From a checkpoint of a small transformer trained on Wikipedia.
Size: 9 layers, width 640, 10 heads of 64, MLP 2560 tanh GELU, vocabulary 17524, 55.9M parameters.
Architecture: biases, tied embeddings.
Training: a variant of Muon for these matrices, 628M tokens, 4794 steps.
MLP neurons of a small language model. Each row is named by its layer, matrix (down: output weights) and neuron, and shows model dimensions 426-639. Each number is 500 + 50 x the weight over its row's rms, rounded and kept within 0 to 999. Numbers have three digits each.
A block is one neuron, or neurons of one layer that tend to fire together. After each block is what it responds to, as a language model described it from the Wikipedia text at the highest values.

L3.down1171:501503519553509431553503466465478503500440529500493595446530525501498549469649503434432490541459567499511500543521519516485561445454475540430495487444551584457508448515537415401493501547439484550505554567511458555490455491420380574480572555436475548503484512442443547514417436413459495525483410367499546497435535521482522528510492468448545455413517513498449450487469588453471499534481430502385431436516458536498400552420635483486551409546512446510446495559417556437432422453457408546520554591526470457454499520491491531481540430424453558572559547455584629420500467491500437513491544524483510433480487492454505576390533540516532432524500516531
L3.down2082:523564576543430533537497528537502528473326467459402422465585522495489509520490474518427572514473545425497581475402435511523410505453518457546574393513493489452589490427438527557569674442488490474468486566607481463424521541549448487520480450586464398549458496474495515473472488451488486470345464436544523548492487607473561464561515590488474556381390522569503520467385495487386533539510597381540485520490522457520567462555578497450484370554523495498494549492478501575580546571522355537486506566500479502493477535578455480490504541510412460520486486529483459424527500572426510482564434459582500597488480532448449525510527527488585495405540483533
L3.down2119:459590455506470501471457460402515503531444575454554420369526430474591450580548493621446511478356554480538449508507564491545487575500466503480505488486519538359478446517534497508470532523476532502419555444527448500552512516500430491540490467564507562474567537485608436524515458485448583490483544507569495514527449534396413471501503476500547462603535536439449525540491557539508467524560470488431532488503491465474564502466471519506499488460551577563464536539548529411514564563386469517483496468405467456490473505538519451579426526557438498529465426530567501424514524544573472567471544435601467468565505608572525521453557512514602510563435475557
L3.down2535:506506507478461518507514542511480482532470511522513495473504432487573551487558501439571470508488504536407528548506497603526616451498380488510524445479565543481546496451493390500498519480477441462471474552574516571493555547442438459565516503546434461501414598480558516519520409468477466466398502486545448490498472520569488599490505575497419617526458519473508432527493513547472496498452549454535586527476506504472510560499539489556434413513499445490465557503572517523541522492538519531479504519523442472503493591500339526517477491433455483546460479610523530454528474514494527538523498505610469484528605536568444486581491550486553409539498475419
Responds to: Fires on the second part of a compound: "and"/"or" pairing two adjectives or nouns (racial and ethnic, oil and tempera), and pieces after prefixes or hyphens (sub-17, post-modernisms, sub-committee).

L2.down212:476496499420402486533424519512491520421490474493493481508586484489425531575514457460509434590588537539508534631515520499524482456550467575510482433437512528389595483467521511530497371443535520469557507561533505441462519544535523495514486531603494498491549527503618431538434499527546505542489499515494395543350538500510557483446407508444448567577453535472422451507405533605591441617505480440498439565445506522486459495572437517416520469464495441476479514448496531474504492446495438486527528597453509499496502527547521449542516541499512429509580414539448535473549460533515537532476445544488455482532524491374525539531539521474441472554485497399
L2.down1133:512510543499471595477468444546486433512435575476456458552471485571509457474422481548495458554495434485452504544463504568517523545558539492428532484552498522535584477566545487573517548504570499465463529504491467481388460503519593476465487600450449492436496583500418543514557462552502552550502597444468574494520550563478481541493459485465486383644532522546441495480509412560443424359438520641472535438531561503462415537501570546422549566495594495412555527465423485457493457480474497514480511504355484534508519585487481423572460544516527562393518620455571517464477559518532564498475512494532556543452449586432529457364485467475501488522452531455
L2.down1698:572523566516450527472426470482537483460458483498485444578536525532507584488543488470607478453460507491401388506476413453505546561636529483558514444484507547521483448476482517523442488496519510487477495503508508447471487458440511412519465508508527502453454536372535618488510562495539477468475607446614451591519542514456504507464435448436488438456537466535574545499542502503472472510479535530498500431523545487444527461503504475530571477519510501382457525530577442487425457517561421506462526574474376541519540528432527439563433586507530486399467550471516489588568520468574490532525515405456490590490453466479499482544428551469504573588436522550
L2.down2002:344451558445530562485447431602522472484462486489449470589497450509505469456452448512546500547497500473454498504456488568481517541434494481492414480466509482468469401493469571571539541423551562584539595579436497399410512577502471509549582535465493541581483609472570429481462450462518489460408542466466493434477623508567514538437508552462489586543435557611499490485504631442575525526598433411479508522517449451560427604475462455484444447418474542493492462436483566492574608505486523494577493567532503491413391513524498534523505357481513511572428578518513434391566541468491475469515478516500475450515507526409529480433474445498620532569558452475
L2.down2036:497475611387526483469462469504561520520508541548594534499487471560548536453522506476478499408528476530460505467478571505542543482512412477462536572486647544602489504450503456541529472443567579442496419554540414543504500556485545505482562637438537478463506506446571439446454498600635480557439439485585515512507443495521536478462441547468539505455514589488518449520548466540531497444412388402505443552421501613399426507526497440543490457571471497571487491433533542571524475563456514475456478494491534533533419425514529382550564459416444534600480486509477468474444524407548520513506463478563424593550535525504501431494517500502559462516467494429
L2.down2146:524456561500513440574535551534542425494422526407520494503529510483462497540429560508483530508432448496561438477523535473493428502521449606588510491597458415562556380455422584558572490443388463559473499532481413452519509433415559496502528391490447594469426569509492537533565487588473510589506477472533416493558557444464574402479532441565523449419465525540566483591476436488533490482522507490439439497446547564559479479489509481467439494511457512544535506500472592454488447562453512509599451499574427554488532334467471426464531465535587472530507460533537513565561471425434484484526513439496474512513464467399539498557484511511510498456492455470
L2.down2218:454557457525447480466576524593455462476505490510485462536474476441499481476502573498408533525559453525550496494473441535500530495586460520565488431626433458544512550571506486533468437558575414446357511466442486411388511476487465518527470466457524494537513431489569520499590427568503484602522578429461605397559485483529492478545516509428444632631446464499534454555505408497434503534513415464494525526564497537572404508512458512607460492448528581552509483447511435544621458485576521431475508487393515429522528440475525523616588549479452559523541509544521574484511505553490525509544619511542487460515590520591506440580450429511556507512445490505
L2.down2225:392540440437537494532524606490500517500519523430587445520528426382569522389470517435572505493440404612495511504459489513509539531502482434480523477524535508450598413529516460620460466415442534510469556545416542551556525470441491438515556531504587470597493533430474457400475565485498446483442548483445458617463436484518409471456465503483525567576404485561492503493585547554538620459580515562465560516525484457462412493521479482519459382492522474544514533530527562473558525455486507505510400516538514474587425534483509490505609552472518453554560429489530327534555536605435532522497453519498563442433452530568481515521540418501533493562535497554
Responds to: Predictable tokens inside stock Wikipedia templates: census sentences (any race, married couples), tables (year rows, Informal votes), infoboxes (Time zone: UTC+, Family:).

L3.down231:525482475499465500499571511516469556510423454464405494544494505597511508463479484541464542556530508465550440454515583495476522481485468553502484446538496540436556507501550456466543393501461500516383509555518591405543427445518507461494506569490502533492599489496443447433488486480566519500562432550534469431516498549553502544443586495460488494457413535481487438455439507455465495534450534447469552592537441448478531502573556426591496464427448538515391501461549440451467484534480443478440574363535412502455491455494494486556518607438490479559471513514555471418526464555498491504539459483485548509401484477533470445482581552458533542484545474586
L3.down285:471413549475475446576459480461566531444521481486504458555450479526475577385503579424464558466526419445550547465569478460521446508583462488544619485583452444470542535531510393445509492509555490559442500480453499536557550486502501556474525669492561550481471455636523417553503489409396535570425490438483574479473516527514554534611521525458559481506527483391412580526484461505497546396531443490456651476552467409561518507512536445483488514530491566495570422583488517503431515474457415577486521479525495519445514561416428453479481528413543462488560511453497492515549478527423451569549466394411548565545461522539443490492521503517583458580520557565
L3.down1249:491430473479465556521527448514437584457497512450433558426454531529571419560472427464506548541533555463489480445588509527517492475520565568614435507529446481467539576492552488342470544547474583465458545503392525520446569525548430547411555509575513493511537569453481462486435538483463490406407404502535464565425539567561513467473525517438440537445501421497480581549520509594519492548469489540549524457407421463459483523503569442529455411451435466539499478544495543469544454583471411471521484357497474477553436450474544445528469502410464476547457546554514554549432388497432490477542610454510521519505481559550453486561610448512501462523566570425
L3.down2454:389501490518491547437558521465518503630556534553399471556457489540517552403471481531423490604597510519450437562610525499505541470526583485562442448560533501491512432518516446494449519597506522375468527505486535513556511513498424537481482499486643458551436562463475491532423449393504467451502530438420502466473579549473527550502509470452455516534453481530486614434435437511460528462515496469534473612510523505517469535476496504495502540542434427530442477582494520530510458580483592466459433481569431499572487470517464414448481471508475381442520593446479458465535496420536499503446558527558480531479484508574469489503541542479571547483456536542
Responds to: Final pieces that complete a long word split into several tokens, mostly foreign names and Latin genus names, e.g. Platycer-ium, Panathinaik-os, Polynés-ie.

L2.down20:566425453543452438542508579470603503452491509400516535473459502470552489473540452536517513518473475463538515495473486496495557535501447510567454512514462465395488490633524434536488531441547508524502526523477533473501518524487435421585482527491536479541517498497414492482532484511499505537531440428509503562395496582451540436585447467588509544535541585441582494465488410540506529509492423495565504437518498429519513504493508532545510560459465472397545535524568472493496443488467470547503524543427487467489516411457485566494660474529508553564436517443452498479564436478450409532321538601511514401526538477412438496537479459518530500531459489494
L2.down174:508538431536491442484491514476481478496522498438608565568526483537434486537468540465502465523465481532589430451564529516483521472503495520504509549555549500504566552505497413541551505489479428479459494491571518516485501517513444608510535498522521512448536582543509444548438447455550544571567437554546463501574541518477499529490450537461553436512526568447566458421525513471553509582525559454395427460401420524590436477475485495541515462611501581462504574571491500520409521470518573528495501534479414457552490457440494529428444518531566548568421449551523456470469509492524528489450526511515552502500551535527571448522402514469573579413563521556
L2.down830:521517559573522485468516526477537452517538526508535453495488504510483510504461590503560445596544484539488434521459440541475480531456468507488481432575500442509461464558571517422547546498436484476484517507478467551456565604516420534555485506503470585526449496443526501491488437500504395545486439524476411569498571510536591547416535503574478508526479421532595444568598595465568471498513518515466419422544512480521473498393517545526518467593484540498469499501457493445542495576487510570527657500477510432486426540535583472519567576470580493521445516507540507452500555498434500483519561513593485499411432607462476533474481543556488482466537527504
L2.down1116:430455524468429430549471597367560526385566512582544421460554481457460518526399561531524577541514538502525484506530515440559550471528475487551548530456516532497501464467536419457490492614520431498575579440502507571448508563500520438516495536464479506567437603512474525520552509490548538549519417496529548414441553498524448576480504550512549565571496483529516502532505457423582483504566531478461524560460437484434468477425436429513440509536428486512458431481532524456507504533545571530468522562523440419474510422493519515481582586516573509528470490565548505426504426550515545472447500466460563516494579455560573529553515469518535475453503452476
L2.down1200:541481511411532482577425556466489425502456447562550566473526442461457561395529523558515518521509448502470485553535496461537520499484586524567522584483503449441427474471471523518627521460547537558464496561470539578516470561516450448483481506504508542498511452603510398567455581541482428553401457476515543545464457528480467457481507536588475415432556471545575573491435496505473482538483502481444536452495413485515555519574476506451430519510453440482505471516474489483403473436489573530546398542442480452450456453575535558539538466505549453455503569596525529508533544526516492498457502556493521432498521516403489458422577514558454504467512467504
L2.down1777:499581498425439511491404505556578453478539516443637461532457415507494494492439500510554426475548570527539571476495461654480623450519637462519571486530496476498528547508506441488528485473537456586573498546456482474477433617503522509589502395569547529458432542611570449454573501464539578508438477536545536464486479520605434473462479548527538531504515522449521523506531436540649603528478552459449515582521498441491461501530563562438550421468448530516484560581490401495566500418525487512468505522477437467465484491508560453547463531531516594480515397529496524400497485434430640391419467458446475418508527518561496517529524540517555463504391518530
L2.down1824:500541489562496498556424552451545477529546449624509409481452471489598529552494483496403473485505477486494388543517502415525516495467467552485519512511477523463502590486553502508486443597507558591532472538504459461531504503544397508510469484458435440477459514551454495500587461499540464464457450518476442563438534412477463484516547411583635460556502463434543512535529439526481606549456594520413481556489485566508506437524511517480606502500455459575537506538463525570508440440598543549577508489589453482433555560494477431545510494495524540373509445520493545526488572485443403499432581483479509463505483519444528475413569519411543447481496469496
L2.down2134:475481556585420446384615600483416521514564504430513506412533525467496417453520538508454573372396565436527505510553427438484563490481481530556474597503537568631395509513563440464512470439494487419540606513481424516572479456470481561532402449490537553525495403477513517475418493529508528492560565557467476441567455570536613498522514398532506413454426497530476485442457596498450498493476560517552479544441485471529476528501503468497477415537464579484432564505498489560540416559484553484488510491471539427556490473539496542557457408504511382506476490534521580504496498474428512516513571524492464472445511604463540575484579530495524480467462491579
Responds to: Final piece of a country name, mostly States in United States and .S in U.S., also Mexico, East Indies, Saudi Arabian.

L5.down1912:517475510520483451451503431423553491507475451487481472550453501490514400484583491557444484457603484484472484449547428521528483427398476518501498390491527581445473452580508503452485533508475514519479554511550502451521559457415460513469443407476523552490539485419484515426524520545477461494469491454583466475565462547530426506479554539488557495475444543492423571546450429449595440564558408620539521509470523480516530550554393498502556497491451501576545503448459489503562451401518482583540480526495503547529401409471474522524503390461501543501535451492499588517588440539536461491442564523511459483504499541545517418531527474444479512428546550539
L5.down1952:402520546412509556439463475544415510524422536467485604641527512484578530519520442450477527533446516614608501491453491463469587438505477531395490568468539443454519474576504397443484555584592480445508481421441509444491526477521459498440432473488570453392505503424484535509552517464557531495483454486500552527517409537492455552466366449413477497553440496489491528496494524508557500535497481409522460521541562579433441523447558593537522516475461410465552583513465480529504589493480534496454382582561482483509491548484490508511486531509456472471412446531552533542513379437499468608544478509426478509503430448564484470494537480536558453504534491419
Responds to: Single capital-letter first pieces of proper names split into subword tokens, often surnames after a first name or places, as in P(ound), K(ürthy), P(adua), plus middle initials like "P.".

L5.down891:491432424460486531554516454451449506456493600396545623478582535485568610518542451567593513470436451529452498553495463394542590481458512585581446470536509553498447525520509431516534509523436474455492576418527481539506544587503473509397542577488531469525526557466509491553546471476461454361624469427474504615509470532450426446591605443518488493422518458462535531520464447490533492385465491550459541486458442521519433463543589503412513561468462517569507551441483400599541531494499491476510577447481555491510454493423547486524497515464460602580556368490502484548508508465521453487480518442476508510509490517414465514532572503457538516462539588573
L5.down2386:599557487601426490558439525491491581467465489496391482483550527584512468504601432440479502492520548536526526462558562482467512487484529537586445514459439554500446527433507456446484452437402441530552559509564537536478540482423437425408530599382458581494572491524420605536466554563499526416488558496576463507410520532380445475480554513509406523424555507462487501554553417478430417429410500565504459526499487498577584510446457546468487543458495502468402467505484469357534510521533510440472524457484546460504474522495484477495497484515436489504493504470464564505559535479440541488500461486465565499434479477477510469483570535548506577483480520494
Responds to: Fires on "States" in United States and the period of U.S., plus place nouns like state, town, village, area, country.

L3.down92:532575394499471473545482546597521529565478573508470501591417480476526429535456541514572455412440474556455529557458501532514545435455437489465509576503453527566490450580473496373476507493423539528458481480572559524419466452553525550562444555559516532521445490541454453518500448561514466516499534520497575516503509530522515508572511481504463514518548490431460406431480504570510519507551409560443589430496502480537523557419461510543369680469523510466441512528481530435495524548554475512411486427634467561425499540505530519416508450533554456474497545502449561556549557562501453460453542503539562494525542587533534500483504509465523567478522573571
L3.down421:445513460463492518547543562530427498507478548566544472574526510402401458493500430517534451480381499540518445526406532560565497454496509578583471470477519495516559514394527431425519523485518526582472414404575553436490544465509451528480501441436552373494525544529446506427566347552490443530541477553485511435453426534555501442476507451531463456505569532478460419524385467488581372550547408544570518505393558514403461481480294594501576491434508505482486533493492587511494622569460524448478420493455479536413556521519507460570497460588418410552557527507533545549495471506490398482490503583542561451502562490460535577522612560529377479459506459493
L3.down1143:489492536459492503537486533471506432432548575463521585551469481505512430455510510572402529430453503461596541549546461492566528461550510509451552593481557414496515517506467540497522532577462524470569541476526518473513457565539521539516524438487586503461609514492520473515530589572555453422493542437515385522514525456608420457454469451519445450489577472418444540581517470565482513442506420501533513529462477482449400472518499500444555503506476581544455441483459525475370484589443464520500520432582582494453412503489538416501497488494511434529461519541488518528515391478439479506426360476528484565558540469436467463519499475456549560518469548503
L3.down1953:547484497592527528611459548492578447483444440523445489482519446503516524550498556571479517503508513477562476484592573485544446581496502447581487598508472458467504526540433490493502540576560491512455408536509437551459506553534487545527557522529461480488560536524509461451423525483444473460435489474589499462512453539483509506541473615539511500485503597527476545506517482548468458507546498540459546490522463519508491431507471521529409530541394482507430526528534414531502451518581500404454600417492433489527439507517535594527472520533486437521559525468466483482598531440544491485494452430489554458628457473360485559564563431427522602467506583429
Responds to: Common nouns right after "the"/"The" that refer back to the article's already-named subject, such as the company, the song, the school; rarely name fragments.

L2.down164:478492450590426507536485552552437607441488486527508469440474510502471519562561463463547474470495447438460521510443498478491461477600493505441513523465496567374487528532507463547509503614503413596483444556482525522492546675594477473515466581530561497502500441394610554531485526552423479495401544443468496627486404485496533442556506606480517526472551401432476498523516511535495529565507454552400522448520488488508459554557473519513568460539453490517619533498520588499353476451491462533514481501444458482469510458443462530391432502541500474457525573468518553531414580555533504482522380553415481443483565464559484468482533380531498481528446562432
L2.down382:516541525531465489488474564551514462533449490449520448508379484534498549490618513447448543464495489631535550555547519545573464528470474434469557384413505528512564421514454448511445556478445506501546475543517553483500649532479421562574512488416495555547502498426400590493509437537475496418472534469522491467491514508539498509537588431503423505549496515530454534459502571492495543446480521449459513462496465464517484487556476480487477428568581454513428515508453458395489558479448519568527459402557432434544473493459567431456486495460562551483542499418486533475542542546464490573520481518533643455471504573561430439524484507546543583518446550421
L2.down766:449532535494493451577488516427581544469428527496461524549414546479551498458547483515444520426405533584487471533486456517463501534496554438475527506585433588373394452448529555438500537487446593501471441446481503509558641518460330438490537446542484521482482429530612448525469553587522530435536570590486501491534498470524526531539525533483537491494519525544506466492541514487438542526427633436491574567618440497492518446482520527494444424580534474539464521532538490442472416408482477475566500518539468501572493484527434526500497489525479444491581464416497456455549506498527561637465524515380535481491592436518416515515485471448473522393475491506
L2.down1189:478509532519545556530533447503506511506577447420528507446419553473552485484548572506474485473429485577563572465463488414471530478525400416557510506525392624580464445509497453552424428475519434534507535516589506576428455467526590486401438517496471527489501487503561481514440571439479591506542598501515504397480510510542520497606544506413505547590479530464553584347547482511468492536474625443504453393490400445539392538600478521487501536564509546505483511437505402571590538496455543516544507440487496439458542463566579509509518437559474486516546480519426494482547574474499505514542493526535576462517473469557473473542418468470479488458456531603
L2.down1692:427499520450411533543538486445488501475430546513420543498451476519573570445535510522543510498563483505402459539483533532509460489588462516536547517427588462486561545573456416389479534500470467535462463547526532496559513471530535450507494576538531544482516463573573542525433471500571488505513448489443500595383440538505562477503568535445470571551514595503462557398494533506486432448429498493508547428433569438507506450532502511586449516412557568471483445504563397530446464550431502468462535449480464464518496470405525384451542578454492495429570608562479489526495538468514518626531548490516453537496521538495448442484601483556523592455475600501
L2.down1714:477463430498498508556479431482533535455555470510447405506480449515517489465525472532467503476529552476569569514505436532502469516516540532455568579421431493472466450563439584497561524548473517534514513509577394528568544567517501553401533446471575533519652485581477537474420574503526494480558524420567553488476534502531555469530572628503448574436570497518479473531578516529487464505474425453413470495541502407471479536457600519486458445477461436484605525425411576591453472517543558488501518575585538501458406518473557495441448498476590583466604524514426520380578559567540504404468465517495530572517579525487456522531537433511593400443491475607
L2.down1781:622488499533527568542386547422530586455410521470512482545476612445477441503531376530539542590581424497491574541592600579583529552539560514502486460542558402405494433524607461447386576451530541552604493532482537431427494564585410424565550457529521464459500465498491485543519515578490512502473461543521532554404522486534367493582513499570552449521512510448513482568417489621411547496553430548547533526472564503484607492535519402440515457508533530479489457559508484514520467503563466543428544463540518555502502533516508464376474505490550607435598536562460495490426487462396496454577494477526501500494462544452558489494508475387522503480515425462
L2.down2152:551446534468444572606490563495501464644449500504503549506521450501457376610528435569590571471532558459505533490393434498567517524506524475508545490482547504439456475592469377459511535461542511501539486599504443459556549566539421482535476550520540441479528573422526439539437484551471510518476452563480531437513610430526504385530579509413492518511552430477445559520398542565462507505481503517448519610582407541487481525514464491501470585542542528486491466490578462409433447549489442512509493468475508555518488517453501529494551554616482632537522436529457567491503507372489543568462476432441534477458493524459384501460525502565455483462467458477
Responds to: Final token of a multi-word name or quoted title, mostly closing quotes after song or episode titles ("Let It Be Me"), also last word-pieces of foreign names (Kadazandusun, Surulirajan) and words like School, Road.

L5.down911:527488475467523474440425417456527433493436481470523546515605393497459472445425494498483512427504509461472483495524462571459499571567567538472493474408478523454573531475476637475502415464381337531584559570560529438403389517487452510456491448540521522460501468552471485475553436410489565491497506458492559430490505530551467558457498457413459405494534451479466553437527564477457526472428541528542560584557493563437407573537584409596407454465584497474571544504544503493619494473480451519505507443541558537523590470456591499448468482446471421670544506522478456538464540475495512597509461513525496439463478474552422432513532508466511417525531457472
L5.down2253:408398512576586520543554521514448545520560478551500539519498546664468504567497510459495506503541408553426520524500439402478434508477550479506477492591539448630561488573431459477537518523472431542533515496554407503484615491487490517510585407432496511498466496466569498501437562628546580520511549451555463479555539461462480510457502448419475593491453503575573523495534351560527529485504511537565416514495478546430413470538410566459396590486423465505539413451519489383440589503457490540512594486517546463466519536509450419624550551484552462466517510483521465451539478407591406513497454507504434531515511498465513375486549570487519468478449382577
Responds to: Word pieces inside non-English proper names, mostly South Asian and other foreign people or places, often in tables or credit lists, e.g. Satyanar-ay-ana, Sath-ish, Kham-ana-ev.

L3.down192:566458577491475459482386503438453516445503488543501548429414540502515541442528516469525489443463591481475419559387573486515467509519421392483514450449431478482500378441501473502510589500549461466469491488520492558445442510464482667548428496523416499533499542508439486558483431441465512560513606530468589504572572437478495542496442661603620456488472469410498467429496509449500588422566502553422474543493395484464520492601558459552547595505516513464451467514492543502454415367480612489429516552549451535509393500507478547487398595533462522552430559429549454552472533540505500494404581542533449486519494455615414568495440514545514492552461614509
L3.down300:615491453541484566489535491408496573538505618468504506498476500557430573478475524463399597479513534493473562525523591510505577495472541535474407490510466486530509467447552483482448373487562531542432511383495485500479518391506474496457472415475448421437462535531560471510518553419544493509489528533531431590554453504540516500529585491443609509604477439482527480434552520416528518478489560501447455526479440522501476470572597517471457501412496446544573478501566419538428514434516570570512464593570548520451474560546527465521606512468498493495488573516536578530505571523472538515539420479571501487460552566558478479430477437523489387451459468507
L3.down368:542458444579592514382438501453625569521548471483402468540498526519474526437525493461396540523552489493412522448591504434495512498570557466583528567475528446446527511481547438480464471488507523580504426549491614439563490557522474499441537473514507547513640519499512430506478605589535440495446460495475452523577503396497493536492450493465489520530505528536596571484486428517534602585465432570465611522453428516586458588485435550580535556423545522518510578468407529505433409619542577504474481501503485491459507553502450536464538504519529510467477508516471466443526395488551427522601377577534531604477457470476518516539477505538452439500459490472
L3.down2208:384468441523440489452507472494429486570398530434511578504494524482482508465554569568560501411476479483458520468489553506468544494490448494521502538541584490513563513472518376501498506412461485579511645474512559533499562513436467551464509458458400484461453387521500444362534480536446501481438514471529475502443462524412475493405579582493518494532473508529544522547538503392571524439505526565588508474557436511524543505610496527584535534486485429493533375488527492462531516549429486613423487524474543500535508402514428506469506502550443404521458471502443395501455543526550499405505524494531526515510621455584384469515455535501409493491529442471
Responds to: Tokens that complete stock phrases in formulaic, data-heavy Wikipedia text: census race lines (two or more races), table cells and pipes (Labor hold), in charge of.

L5.down851:460589447500626452502482451436428500505403502534514510508542496507453499511420574560434496522565489577449488526474552507511453493567546626481462463469514467535520518549405516536461477500390410505482518484429529529456526514468532480534519426495401466439541593437441509516490480511497517496490557420460428530563533527504418513423468479484425444588523502504491530405477570486501460589468459493500526504460468520503549552558460581510565462555493464482497556423569468470373513507526563451493493433552464584558431487422494509547433493481503453492490600532538366426614465556512523458518487501491479459492508499441451565467452516550500534529548473443
L5.down2429:470523482514485437519509523428537398462489517396398436618400502495513504449465529568436548552450478570384476498545421482501546527406533494458561546451484453531513493475450475576478533466524597549451461502435440515495496528478510527512552472434456515669547522500436480466593490545528447554539534467565423505465551512477468442585490577548529597519435498506489504446452444543553504445481478501478527558462587413497545510509569580494416566511505581502496514501494485490516582422468474549504494568438485568433553526609497512403489465509439569440453521546594570482633497530403509515509533508503448421458435560437383462485525527453547512532476433471
Responds to: Fires hardest on markdown table separator lines (|---|---|---|) after header rows of election or results tables; weakly on scattered verbs like call, expressed.

L2.down372:505539477425514572554497520455605406543427568467434467523455489483525472527404466439514485500488399410500357539524540519447449498441487428465485428459490478569572489483456577452503503541561534508499477473503485499500545484504471602402447436550459487461465463528445479525545534400497493485460520522439502500449450593544491455496464488490490498527510538478619483479507530466436602534507480455470547409414426517545529516517447514444546492472518515499404435435486457537528502522507537502458499566523522566534491511497452452377504484466352462442437389466479506538580488606358425588465510441506397449471565499494504522526509529421549535580549526524
L2.down524:552463435448495524529524418411508428497493560447452515521487459541484478442480488562495460501517544534511506466375528580553446451493498447548511467521484523401604517442458496444465504591431455595444505545524576493541507484446524529449443427512587456476515560578537496558505503424447564598526492474597503521578381532474594525591438514599519410572568467486466437475496504435562522494544474519602528440482528450568485527583490452431532496495551444474498476504491524465480493501534520546478552445524492472558426511443546534442493429476412494508462530540569476558436579496468520472470487441475498458449577581493467530561544553537420522518515467542
L2.down923:506489466462515537512512456507441344496568495466527490491552470509449489452425466602497509510461501447498454535533526483485463423507491516637417513491488458433543508579447484390550546534599534546467439464563470484432443417467504552441463511505497478455536507501550509495512537478534422482434552570594547531491517562457474528547459465600484468503505468495527476546502549457366580523413546577491587599483535422532474604556506509469516601436555550552376470475477450471520477418572473533583547559591427506502531503550508492495437571471509478435454478490611459406447521479496440491475469506510509500562509510529480521554444464529580469512510507476
L2.down1103:481505614405506498484625598569483519531523399355506505515567554410535492443539529491460402423488448478479495506581426476437552464482621505490500434507497539465596503485553547577551522456520489514474470487525470464441492513550609482471444545443479508499516509561431493477613496520566462568526539506480400500567522464611545463419509509486508415483496431558427459597525576575515429495474442485489573481463525546419473525449462571592478422486562491512498522498520495524442504578472550518474556569424505541582471485424566480490511505492511561522524461539455492587488514425470515466649519459549504549560479429503469447389470574499489582475504481474
L2.down1322:557428593548536518501457511428456571449559525392456427490417552509468516520504487535472502472437448491513428480535566552510550488485447505415601460515486504547440529564558492494513568489568444450459426511467547456459555417396580554494565535490564517473459544465499499560527514477520458473467516551476516474571486465450532448468412512531502427506382539625534546537474466459475652440500451602472459548531437438573424485495460469446585436532460583574524427451513548450480456484430564450532492547543553450503485442514513525452482514423435575521490499631513581488441452507533511425479463446501524548526476481506530530524479456549498506513487586413
L2.down1480:449534442567467405526600502560487424511514566521518515490507581564441443466496451526473541439524570481480505423470410533511499492512430509493504402454543544539475485486540467441476508490598394480559507586523531453492477512387499473556483497575476481574475549515457481512618607473485525474456472410557544503516503600496426454517503541575534533399488522459533553507565452443579500464504492514527452514534545509508543480531492428512469508503605494552570515531457542494503495516552499515555483553532459488444319457467474512366473409465490502497489500546468497499523581377470507415549530440571506475540608509485504426580487506508473541448453445498
L2.down1670:521542421512455533426460536445519401483483565557535569445562545504581511490495519549549463495453467499485487493361469542458431451529580462400452458445451516494446443423515527493429464402539487453402522482560525536460507459561399363486412499483525580546496575404468497509480488356545485380468483457474456551579415562483537547509558496427523524494516574636503620544530454590460449438462522501486459457492426450486510583478589467444552480466526527534561516496494515506526537524547476519537492542455463568540455561620592443492539561572514533527452506526490533478479510583437437447609553481528465544493622543481509614480445530531503629520547500488
L2.down2177:532496556522463533453538461512525451501476463502585441451522546518402477529501517457516428570563518416487468569432442421430485545453458495536534421473558515576491512560528554547548544545476391515493492535423529524617438516478415545462613586547484531497537559443456555519447407402563438529459517550489384566443385499440572454470474509491525473485386566445577405426508473480418509584461500555544472447406380486573453460531455551454480518521500525549482450498487588474525483539564427530550571461512468543415482506554485478459403480492442417564500422493557454507526499487509413457561493498479480536546511554508425513492493602496436557501472417515
Responds to: Single capital or lowercase letter tokens (M, m, R, V, Z) that begin a longer word split into pieces, e.g. m-ingle, M-anny, Z-ekrom.